config.yaml
n_layer: 16
n_head: 4
bias: "none"
tie_embeddings: false
init_out_by_depth: true
seq_len: 1024
MLP neurons of a small language model. Each row is named by its layer, matrix (gate and up: input weights) and neuron, and shows model dimensions 160-255. Each number is 128 + 32 x the weight over its row's rms, rounded and kept within 0 to 255. Numbers have three digits each. A neuron's up and down rows have the sign that makes its largest values positive.
After each neuron's rows, "fires in" lists the words (lower case) most often at its 100 highest values on Wikipedia text that the model never trained on; "fires on" lists the tokens most often at its 100 highest values on Wikipedia text that the model never trained on.

L2.gate220:110153130069172128140151113129182145124136127134129127073143046156166092130168148114115105125076170106103088194093132163095207068115048184185103131101146093176159181099085144135145163156131096078121169124177111143120140077106110137144159146088109186116194122154126085151126119077121141129
L2.up220:140139133112132099155144124123165165064103158160107144097113054184105126105088160130118070135092144148128125194108147153137204083113097186216151100126137165185155182120113119131159144120131152112099151122118108141150117108072125182207143138123103156127181103159169129132142042064141164167
fires in: "he", "she", "past", "was"
fires on: " he", " she", " was"

L3.gate735:113109119161091106153165159150097139107138110151206080123107133195168086102104099121160158078160107167084135118113072062137106076117143127142078153131120070114123089094072120114114136090171122101133141148103127152072169132125118116118096138142127120172143126102188141143152088102141127121
L3.up735:148164128129131096163140130149134144151134132156172126120135128139089135127091151103153093094184146097127129098107163147151076151054127107113122164157071158160124175175146093100118131114163111091138153135127118128093139048122131175133142131058151120072087096123119106102127114139102092136
fires in: "the", "stadium", "details"
fires on: " the", " Stadium", " details", "ing"

L10.gate644:123107156160122110124137115157196141102116164080140119086070170156142080098119101175181104120087096126086106120098089104121130133142128098067117140174137110122153098162061120149142105148108175117123144105133112076086097095145101116125108110164146105151174099223144180148142162094064121111
L10.up644:161133156148091111088170119193147174109161112130152137086110137130128119170085150137156143143138073131117097134147064095103115057143098109119037148153113087167129144182098153080145092143121182159087177084166135119113148157100076155099160164150093158151162128169208172114193167109088099120
fires in: "in", "from", "on", "for", "as"
fires on: " in", " from", " on", " for", " as"

L12.gate428:139091127127182159140132149113105134133175091103196133117100112123138101098155124148087135102162117145078120150112080121131157121120104127184145188116149137221095087127104111128129126126157123143127124142153079073044035140118124176166147084126122145138148112162171119127124182110141154157
L12.up428:069137140109147180136084149122114119123122108114184072095135146086107223118123120141170162150145161116113084107158099113175191179216148060155173156133105111106131077161117092133160114120179092161230134116103133102151132154093085172156129122169123162163129120160144156163141133113086068173
fires in: "with", "by", "over", "at", "around", "under"
fires on: " with", " over", " by", " at", " under", " around"

L12.gate654:093079099125140081127078151064133174092146136104142117091078063128168096167202128201227165131100114139166133156138114113174133142086175109180136145142142132134136136144128127145122138127083096148178108158079160127117144093137146087066119078183151095113136175092133104105083125076076136102
L12.up654:128113185161105154140079139098137110071153111125151060150098104201104098110154115173171091102119129140143093179092156123101159113125151109157196106099140137165118109169101132198148137138125123111090104142160141148134083118146078140073105154134194141198147220132130114138094116085081103113
fires in: "the", "of", "s"
fires on: " the", " of", "s", "19"

L2.gate484:183108112146131154092079081178165155180180146114143112104112144152119164119160097185175166093117123081096110206137080123058084180149116135129136132126165120151167154128088182107128103109144170159124120158107128130073120116148202117128152092149185085117121085132139138168114148101081131132
L2.up484:169083104136160217160141119110132118128130197087112086098165133090132153200129081134119167099110082084130102112133104127164062181141104107103130116125089078140078141158124141104095152131112160136145131081133136142151149101163124131163152147139207139100082099126115128148086098171166088045
fires in: "to", "would", "take", "in"
fires on: " to", " would", " take", " in", " fall"

L2.gate368:110129181087155061145104163158142170126136089171119121086098148137151139145152137165125106115119086090085091104171126086132097072113099106121149103100141110104153054148083117147130083084024120138128130090159145125094133117126159118121108112145142166184155065145176123151145106057171145105
L2.up368:133112104130179139086081132079148103128165096111101091144149143114078136101112197147141141130115161117056105177135102061092069135113095123146113097115146087120193106162177155134165125084038104067136076111129155129181127127109097084133125092120157163078115103121122160176109141110167092122
fires in: "in", "well", "such", "part", "of"
fires on: " in", " well", " such", " part", " of"

L5.gate428:120102097124134137157127061055129115148123157157159102107182106162088097127113078138129180123155119070130067175127128169186188157142157134112131172097101157126138127116161137161153170113113175137141113177150114113078136116156157133093095158180157162094143142197122090114144114087096164112
L5.up428:122142161147162156144120149160136096099133139090111097123143118193117162141164137156177126097132129169174134102173146112071101137077109135080185160159114171200119148147129128095131167169102111113164121132161158107120115170204152155191160120127151086140155107136139120147097162146090163145
fires in: "was", "would", "had", "were", "is", "can"
fires on: " was", " would", " had", " were", " is", " can"

L12.gate250:114172076107164186130087112128132123102142149112167169068089131089113105166147127140143121103199099129144038094136126153129135080141129136135156137090104193146112111133147137077174102155181174126098109125167094072120071076116115139095139157167194086085148089152144107169124118169165176186
L12.up250:131110127196153108104064141113106154106129104096077081129092140123068131169129126145123047050101222146139161142139090126126150088144151044086148113172104108154200111176144137146093072166148105140127144152195118105126166092176130123104138143118136132099111140169102143164131125116202162149
fires in: "is", "are", "was", "be"
fires on: " is", " are", " was", " be"

L13.gate762:111116150130128171167146108122145106185171141123080098150100102140190148100088188123140144146181037178114076200148129107148153107090212103115113129157111163154135067184142195076159129119108125125109089165164138144161106081162074175169147147115077081103092177141149099141096074129140141144
L13.up762:169092042156097094170139101138049174158106146137154152085135103089121100169096134090182138118164102129113148081109138107130201162140086118136126142118170124097138153120182123076104121081194119136161177091155174130054171142100130143118163109137133143183126122089152077097130067124141111179
fires in: "it", "him", "them"
fires on: " it", " him", " them"

L6.gate157:128098122072094142157126113094124124104110098069082129161090085152107097160168109101152180142093108105097144175129113131039125115133152128177137089133130109144095134050064141105086134164124130111144150129155149030093080096148100136120083183125127103125144110193188129174130144136103138146
L6.up157:126136130155171126127101104091130136134139092145131092120138146062116138153107176150136121195128097143125093151187149168136116124176112141113162165157084192121143148140086165161123180169040092171110143120100140112198123155100157142162162120178087124109150146156176151083073123121128108167
fires in: "s", "of"
fires on: "s", " of"

L6.gate413:130127140069111152086151127138151170145178120114147131142151080097162115140189156142168098139092144117070134171142142117092096147093113165151060116122163127147108147079098115123098068131126139128133210103132117132077068145147063135134097157117162091082143143125140106134143108164180148146
L6.up413:121131101147077154112109160118118096120129118074199129106088077061144121071108169132085147157163146132152111156137156122113126096191102109118161149123125080142123100160136115138150206138108104159121150083142146128169133131128118189166177069150102086136136147125088148125121156128087080167
fires in: "s"
fires on: "s"

L6.gate652:163088146172107146137096095107148100175132152105093060173166140145181153120129061187127113175121168141078108129084119135155167140153141046143116093085120084137167101131143145092176085101131112095143129125129162089122149117146120083181125115185123103129071160129134184135141137088134164136
L6.up652:077148067136083102140154119060148130139150117171136132139132129172192182182089064100125158127122147178124152131114094120153119095142165091090145091113118114159109119129153129139115146122108097110085135103151062106135187108134075143156125120162091167174140151111099110137062096092123147102
fires in: "5", "8", "6", "3", "2"
fires on: "5", "8", "3", "6", "2", "7"

L2.gate496:105073112193125139132105119085134153167151095107144088069133106062117185145206180151131131125151100086105190152141112133126145147115137140069128123154180141153118144125147149108154160160075170147109107124159163109093186108211114106145145126166113210171136145126117135163138178148156145112
L2.up496:135115092152160089133101115058144152130154148122125142101099075112092129145121080162130110105146119117130168206146160107118075138159100151143112180122177109138154233128144084189121180130152127155105109174162122105112133119105157126159086147154048111149167144088127145159105107099155087135
fires in: "to", "of", "a", "be"
fires on: " to", " of", " a", " be"

L6.gate588:136087121169024128074110090127177194114131108161165124136130145215116164160157056171142061149111147156066151119205095091155182136092143028079131103094078122157159141090136124137177129135163097109142118131108166112116153097164116129133105162115110107152150096127130090168164164069170165182
L6.up588:097147073127098087143131098074127118112107131077126130130136070216142138127091064056138140074116201089112154135141183128086139113127119145178107108111097183119151160165136107069130093166124052139128193137176119156113132158127158124147083114109137088156209091105143068150144166115187146114
fires in: "6", "0", "9", "8", "7"
fires on: "6", "9", "0", "8", "7", "on"

L7.gate855:104091160155129161119174171187124169062152107138139103149106147132123093118149134144107117136099140220108134143102097114186163126087146131118138116046120099144118142098121139141140079086125082142126125165168105110101072088156122154177139108076135117185142140123158152124159061149126143158
L7.up855:124145197102147124106144120092130161146133137135163133079116068108101099105136098103170150158076122144133151152118123106164167102145151126095165174092106154193135077128111058205127155126075200101169174137153118104124100134135090143108117067127145095171212085110111159115078166131100164109
fires in: "by", "under", "over", "with", "the", "during"
fires on: " by", " under", " over", "ing", " the", " with"

L2.gate398:123137124111140101134153133149151102174128131161095175129163090125145140117204111170152129155160155160090093095106118150099163110147098157117155152168165129133133141094107131106146082126116123126146081169177083115078180096152155143078145105153089130101092104150191158158127110043116152181
L2.up398:130094144089149174142184095147179154176172160125184080147121093139110099069130199109135083145154081062113137147136100078161171201143152110097058172105163121177149162153190167109112136091139156100098152131159175169101137115108152111169110090108091130214138146103079117072155151188140114127
fires in: "who", "than", "but", "like", "often", "also"
fires on: " who", " than", " but", " like", " often", " also"

L2.gate516:107063133137119097195163171102142166074138178111165048150136083142134159095161127139130132095107139141119158127164133115135152128153101120040126121085126083149155115152117127113121130161128141140090124097155092171108080107210175123152122097139126173156136128210124103127121159102081160103
L2.up516:137130201127122103143156168078095112140163094143124085140088161129146103165121145077185081154121141159145143137125050047130125134070100123033180208131101144129159189148149078072162143139134138119127100149170125071079158228161163149155097104158130145168100128126113130122173164195072128096
fires in: "to", "would", "by"
fires on: " to", " would", " by"

L3.gate531:098112183133123125119139139160166122161185095133174091111117134081129151166124138138159116072192118136143185117173021117146179063139122148121095133142107094140173126094113086111145138119067101193164063097166059061071094149139124127113071070142134154183157116093152119165137160072112070101
L3.up531:106134164134108104126188130126176122186110082095127064096109172098152183114159108129111129100138200190168142162158146145136110086107134104116086137097079113055112181118151121159124154138099096142087107123107155135148102108121122100175112166124110102094075103034126102146125081108099147135
fires in: "to", "october", "december", "september", "part", "november"
fires on: " to", " October", " 18", " December"

L3.gate739:124137124145133174148149129145141127153143158103146087102141105110064188171157151131125191109165108131105126144173119165084082198083119086082089156174122074146118061156111137059134124141103170156061124115084114107094139105185130122151099109158133156111090112180111079145119153101097161114
L3.up739:181108078133171133118128082072063158182122108123118141107158146122111125190138107195147140115071128094119124085134097128138146137164161136136150126087171142129145149133166119148153177150128125224225113128140150119114162173124129112142129124113149106111122109136123174122129065154117111129
fires in: "to", "one", "in", "of"
fires on: " to", " one", " in", " of", "s"

L3.gate710:161086177126173152087081121103156169121178140164117091187114124082111093157122060138146104107138084042120097149106093181141107137167119116120137073141099136171154124101096103138169122160113106145141069122136197071141158102182126077120098086087130136155144119194170108118087147086133139119
L3.up710:139120180137104152098105111095144157160174146129121123173113146110103128106114103172098089147161076077111105149077096151185148131165110146155144084154110158233113142094101103154135098089093166171132106130134161098121118151162152100102122089077131141138103136114132113162089161091145111174
fires in: "on", "at"
fires on: " On", " on", "On"

L10.gate248:090143162135134117111133086112119152116116133143149062106079059145125112092155099101126143050156127151087125117152088096090133091113144123125075165093135178102154126106094094114144129104155154155199189096152082112083128155124088135064151058172146099115129128112169154144173105112126073132
L10.up248:111125133228163154119157128092071100152170120135172038130051148083151120116095109155086126149189130108130183134156119108116182143120130122151151160139113152105103108128112074123134115110097124103174132081138136132074140107141102124199120044115148097103182132101130159127142102071075119176
fires in: "of", "the", "for", "in"
fires on: " of", " the", " for", " in"

L3.gate297:155032118093120103158111103112156181097166132113177183108107143101143080171208153188121173087140104088160153107135077116127125099125103107143202105098127156187124160119141198105080129181122155171122158148063126082050116129176137166095100102103130149132128139178117120112139137151118184086
L3.up297:203061144107108108105124104125128166182209132108139161176098067103131105124212092126165108153125141058127119109072137104112177108119145148094151132162195188203074103167154195073084109149159130195107086122104047101115114154155162117142121050159122166157103120097165146162115113126125149112
fires in: "that", "it", "which", "to"
fires on: " that", " it", " p", " fa", " which", " to"

L12.gate260:117108105097141126176120089144141187142091179159110154098129107125102148125157093117110182130089133092113104122148118104123145071137091093145076138112053140102144103098218135117141133097187107193118152101126097052062071137147062106102124117157167147121100062118144192100108157101148138095
L12.up260:120153136120116151090131186124163209154154111076075170129105142114183115130110158111165131147100139071126136140143180088092195103163047121139093160142077135088120187163086109102157187122123176098140099104103118104131133120123083163118142137072119043127115107082128146140170088136134124112
fires in: "its", "the", "s"
fires on: " its", " the", "s", " Monte", " Mont"

L3.gate687:129106158155161131154109091160140106065142115168110027166106147137105171107133083170115152158173143146097112152144085090172124115122108130127072153118108106156135173178109107149144125106105126089118120130131128077141145088135115082123122138144108178079160101152127086067139142127175132189
L3.up687:147143166176170126134075102145156156093176127101120066131101077111125136121108105175137173161158199185134158158101107056177158161125073149131127190132112138149133237152118125163164109155090111140097065152137140111076134117121117116137113157150100185090238174151124060080108123129099126158
fires in: "from", "by", "in", "at", "or", "a"
fires on: " from", " by", " in", " or", " at", " a"

L2.gate624:110115111140158177107023103147143160110102102133116116200117219128171128083144084234094107095179086121045111136108099121116134134104130163083159152118146120146085038175097152143118112145102110141179168090153154153170093090110156122137133088083075161047131121138191151164137122090100116150
L2.up624:154113135114118128132116150124134143132173129128114166176093089113111107145096094135160145154181081097121102152146124183143163164117148136131200085156135091114129150142150162055125106162108066091165094096099111121125151073139060188122172085128184142083053161178116076117107103120158155073
fires in: "it", "they", "film", "album", "in"
fires on: " it", " they", " film", " in", " album"

L13.gate794:107100115116143102204152144100145110166154107115152105115173090162127102115098148112174125107095124116179146076121134141147192110136137120168070155156116109186142156096177180047143132149141113177130124132123119065088133105098119162134149098149163162145079203178122125123162183110152121157
L13.up794:087123111151116170119096114101087177171044086118174113071031080090203123114127184108131103089143104145107126151118115106121141154141123114092075145159112170125124109111108136120197173089157103155139108150110191143091167101103130077114090070154197093132073157082145151103138115118144115134
fires in: "he", "to", "hearing"
fires on: " he", " He", " to", "He"

L12.gate669:070090077148145152123098095154095120108142115091145132097105121128120123116119090125129130132188172143144161143100035135177108163110066209069113112127135091090123120152184096116070123135157093159166183105175110088085159069142135129119147105117128081051120100148114139106155143174141085161
L12.up669:076107107119115134106109120108076127095146129109111116160134101060113144115105145145137089113141175134133153155139093134077156132136170166152165183145151140080152163146159078080138106123153143128147131113236179086125141103135171128119081150178158099127115133174125107169143149142045147131
fires in: "was", "would", "will", "should", "may", "is"
fires on: " was", " would", " will", " should", " is", " may"

L5.gate897:133135125123146144125127092153146101128178118109106141138114087105160119086120080177133093143131063101016112178118107062113144149053122132116147131185178097138175078148076133134118092084148157119131080119119094108081145102101134097115130095088048113121186122111166168130134091065083109123
L5.up897:144124136098103133151208126181171129125163160135066177113127132197143137126142115148164142136079096185096082128068118113096086120058102152076158089102125075162121119159087107112175151148148105069093103147092130153175193146123169153176114097134090117140159183173151144204136063091078107117
fires in: "he", "it", "she", "the", "they"
fires on: " he", " it", " she", " The", " they"

L7.gate431:124109119068114161111105122104160110121081128195165119113109167149130076097198144108123143162094102127096126116130090138092147140146108148126083139121115136116156083167067098145144120086109180118117108144194141120139085132146102074049080147192154174116173113144129135088102134075156131155
L7.up431:105116139133129092112122135066142135135140130168132141137142132110119122043120158109112121141093110126146111106099114091133136097153140108139177092100184122132134123187131137189184093109120196121132096080050116091154131129141130011085134153119060191089103079161129150081123137114130149167
fires in: "of", "due", "following"
fires on: " of", " due", " following"

L5.gate701:119137098147112168138130131113164138138169156128163112046140086118126122125114082162122163130147160114165138122185051135131162093059170061145147135133141096123127158103136160142107110173091166173115155155097060111100120139124115119222115138111095164091159150143126176066087136095189090124
L5.up701:174149137138132126129110156145131098105102151189126184078119129198141112123128107109129137165122098136097158163113114142158148111121205133118101131133108075207098127158062125166115055148133141173170176120034116047167130109144118111137135068077098131110122123143160114112168082072147102175
fires in: "on", "at", "until", "minutes"
fires on: " on", " at", " until", " minutes"

L10.gate613:169113150128173118110152105145108107128165096097135122138140160131185097078143138123193217158129108118144141176174176139136091149122144115107099133190112099174137111173140191095138129108140109100142156099155121157090071128176095143170182136125082094076169080174152085161168103166112140092
L10.up613:118126161073154188117091118144201115147158120105141146097190190165204120097216136148070139178075084125134086132112149114093154132124099148101098117191122155143092074138125058177110088166105126136150102129173181108123067144125182144130109119093129131124194084110155156105121068143153154140
fires in: "all", "some", "most", "part"
fires on: " all", " some", " part", " most"

L2.gate928:139108111150150128112104138105193166140145120112162099117080167098118131104165114174095169124181124059094053130125065193172097127114135050127194129193138124159152093064100156113147113190108127099188114119121104084128122125159151123102137104113118148139102148117107124173086130089134143107
L2.up928:143115124133111129157127107085087122147137097107148187061167085104121180205151106211133125144148116081139144085128100175094108116148077122133154089086099121131104097071173165145131107120074154141114156133110115125142115126106178095140114140128168116086028139126108158180115146105173140068
fires in: "in", "on", "throughout"
fires on: " in", " on", " throughout"

L7.gate923:128116096144146195153145145088104190102123146176160141097050101127078091142112110120111171132116111153118100115125118108116140162117175143171067129142117125131068138116061134127112176123136165173142185123138138112064121113162077124078137165169176119134157119137151141124121160016126075102
L7.up923:179143147199104142157137148100103177123122150106158078078102125182136113127147130129121136145164115150138188141125095126168200124124211118152145127205130131128074110155055199129161171171061105109165172126160145122099158129159057140115169125095140067199120169105152132178126145046121176069
fires in: "the", "on", "of", "in"
fires on: " the", " on", " of", "on", "ric", " in"

L13.gate385:119126158149105096176161105146158154111153156137118130141093186178106121077146068140164106145156086130152105143091089105119103179101154074076127168098168110196144154150155159142133080101171111137120088136131116062117118132150178070141120133095078134182164124152148108159057152136143144092
L13.up385:172112094118137133110072099099137095147147126119142048113147103138140099154133076165194137115090189154141173119101123079133159180108125182171141148122164111055086126147117101158115139142108134122097094130132118099139130215135124120209154187106141137143176109125129098164138135159156144085
fires in: "by", "on", "with", "from", "via"
fires on: " by", " on", " with", " from", " via"

L10.gate89:141136160119132102196161140137164133116147160111203102162137084121127109163178165135130150067078137107124117099129106118200156106144135162144150118136092081152147123105112182084112135120067123111157132123131029102092141145119146118134075128139124154106134123141132130101138144107177103120
L10.up89:148131144139098151147107086120129165199105069126128113129100135190081143166123123123141165101098090099148162112110137078136083144128203119100148099086093151124104109157168131112137130102103057115079165122060114087083197183120165121085034134168065104145113093078135146106100118137151158058
fires in: "to"
fires on: " to", " To"

L10.gate940:080091099137125069101164181064154178113166149141165127155136111153112113096156110129143227105119139110133116199158069051172065155071109153118096146151135081104145137161159141079065123087183105183124120171166134153089144125161171130139157095097127129156156084120126111144159168122108127159
L10.up940:118127143077149133121144128105098104081069112168165097104133149134085111086158115137141169104149136133105150154099112193165121175099099100116117076095134167186091119089149104118115134101156084129127114143140127221120140098146055125167164052128154122196100128080075095166136128158128107123
fires in: "after", "the", "of", "before", "until", "since"
fires on: " the", " after", " of", " before", " until"

L10.gate693:096109120143113153168162099101145115130168142110181111151125115228167122112163115161161208105126130082086146149112161064179100138082160175163071125134104080126135114152196078150085148165163152114120143115132151134044122116134102109128095186170134135131078074142109122087204147136095125150
L10.up693:098113166184121123095146097185131197086103147155105145154123132159153160156141103104166119138112122114123095105136112117095147065118181114165135109139141154144101166141141140108183158120141091092118146110045172150077070098127147130105167153130170094118104068138159145098142144158121159107
fires in: "the"
fires on: " the", "ki", "no"

L5.gate562:160134171170125142121151159139148131119115133157232118147090139122169115177135164165163115122093179126136162086156114123169152123151147121099136139072135145156149113119131145116180114188084090116125140118091172089069091156135100109067108076142086196124165147194112038087200122133132146194
L5.up562:142109140149121142146103131148159123105153095142097118129130042146109113170118151161116077125142141153131103130184112109107218193080146161092125096136121176195119144219120105145140106127184161160134151134213156128139132162119177058098091177230131191115184178140153135145120090129120076141
fires in: "at", "under", "by", "a"
fires on: " at", " under", " by", " a"

L10.gate32:116077176137155135116095089123060133155113175179122081118187201112121135059176193098170115130142152041077100168178105130145129146147129079105083119146204154164127164139107130178088131108116150138168176135161168121103103079135135044092130145125129168133157112084102172129132153108183132102
L10.up32:097122179133139133091130168073115146141115110133125104129153142071122078086169136133134179137142102097100080136151163069153114137178179094134159102101189134112154092192136140147117159155110138140176154106167150124117120137147107068153122143100185121081200093090117143167114109108187113130
fires in: "of", "the"
fires on: " of", " the"

L12.gate240:082127114169097096082108108186155213147165160176121053115123136126124096083145090121138143106182117111108136208146129115137118071089093091099119127139129136159153142140103095135144109059040160166127153131129097084123113118090155111169136149128152123145178098150120156097119175143075091130
L12.up240:100136148150133111130121131173168159087135146158143066068147109169160098054085086138070129146172127107104071160123129134145134145143093158067162158147127145138135097162129095199105095168094131142104157111145102109155090122129107083120100112144106127135127131114147147173219139124097027112
fires in: "in", "of", "on", "at", "during"
fires on: " in", " of", "On", " at", " on", " during"

L3.gate755:138077174159157115126103069113090151164101157169226144022122156074136138103145100141131112133143168119103135119146094092136107122097155148132128102058067129141095131087185145098171124153162174140110155108153144093113068111146096104112109149132144152115152107164160159106189143106119165121
L3.up755:135117104132151103148120121151113144160111083106172087105164149153077087138158204117096148121097144144162106118122118131135185112138136064135181145127169111067118052161156146138127177130097086078213116070149138139073133134115104119074122176129151137072107138147104131105081125091122118160
fires in: "over", "long", "along", "on", "of"
fires on: " over", " long", " along", " up", " on", " of"

L2.gate732:142091102117134148110140121187142116149138151161140076073082105131138129116123114130110158086177065110088131079127109168076082115065153078129118146152086133139152125156150161059183122154143143141123202180145103113066161100165083140145163127128076168113104069110197104116131121144192140150
L2.up732:113136082120132163097130052138129169156139138150080142139136060142188129093127137172106123168149099142126076123090112112108153141157188146047086144143194142112096111167115141070124166121106104116168172140187135123066090124088102091123152180148091140105137166155113095138085113096136143105
fires in: "it", "him", "them", "people"
fires on: " it", " him", " them", " people"

L10.gate403:136138176143095161131143122093132110101138136139135149131078159161109082102138123157097090087176066124094077176117115131106126117107124153136141186210142078144168186123160113141127083153126111149153117121086112081107104070095165117076126115109079051189123086177144132133183167103179079177
L10.up403:095152116149139156091100118155161161093134168139112152148093169140150077167097120078159093173186145144096103148145099162129133140135116119105109168016202181200097121154105135198107087121145100166050170090092173089129103119115122175118118162110152104096151108086124075117129141145106141153
fires in: "as", "at", "on"
fires on: " as", " at", " on", " like"

L2.gate483:119098140148091112163060093098132101147134149141190132097163127164187167131166164174084093100184043093095103128105131133108122110161127139114133081115100151119139123192141125147089114121121142128211198101123175142107086109113126100132145164206055115077122104087159153125151130142087140136
L2.up483:128165120163167115078087116136123176124114119160191119084146178131155082087100123171151139106129182134125115102116127099154123112148096156177138140187116143134154105119125164141122126122115141145172168101149165136141055127132076110084129160208113176121098080135139152109111173084078106137
fires in: "of", "for", "2010", "example"
fires on: " of", " for", " 2010", " example"

L7.gate665:166122131133082183148136108108181155149123112086130114084113175158152099135147125134106143126135095096117110223140108098078095078102171096126119140119098085182149139132123204083098121136110079129093170091075098091097067089175105093142107108126107125118121137163137087112153127111131142136
L7.up665:098104141168121127107094122053154153162211139107129111158169107154170136152131119146099170175174079110103139177133148097163161147129170126159083124137168151149132056125104128127143092122092165112135157145098117106066157131173166160095095185115149141154137159144134117123138172144058155118
fires in: "only", "some", "one", "than", "most", "each"
fires on: " only", " some", " than", " most", " every", " one"

L10.gate128:163089153134157108081148093107138164105136188093216074179089124140109109042126177158108082111108092145074088129140101068100134122099129125124110122231162131158145138119138118101132121081167177134145166121198122093096098085131094103153134161090099139054161183117112160120132166157127096143
L10.up128:125133090112123121120156117130143200030096135189179142139139114043131110134152109142095169171085145028182109153113144173099150100075153115142182159136161142134139167151121143129084146100124141134138122145150151163119109139097188125153141129090128177162161153110149158141087160115182080075
fires in: "of", "the"
fires on: " of", " the", "st"

L2.gate42:102097155179132125127016067123112137179123178111158084100138130156169103078219120168131122112142105151057146100121115130121170079149140148136142142095090129105089142107104145163145090122139153098141163067118161129049155080160122118121141109161146133132139136079141124205180118092163104080
L2.up42:083110111192179140150107101151105113201154170111135097104122160165139133080196131090132069120157061141133118120102103132115183083130140158162155126104100155064080112095153121190153078078149125136166130086181159191080128131153111100109114203128144159149108132058132109154139136108192160093
fires in: "for", "of", "note", "had", "population"
fires on: " for", " of", "Note", " For", " had", " Population"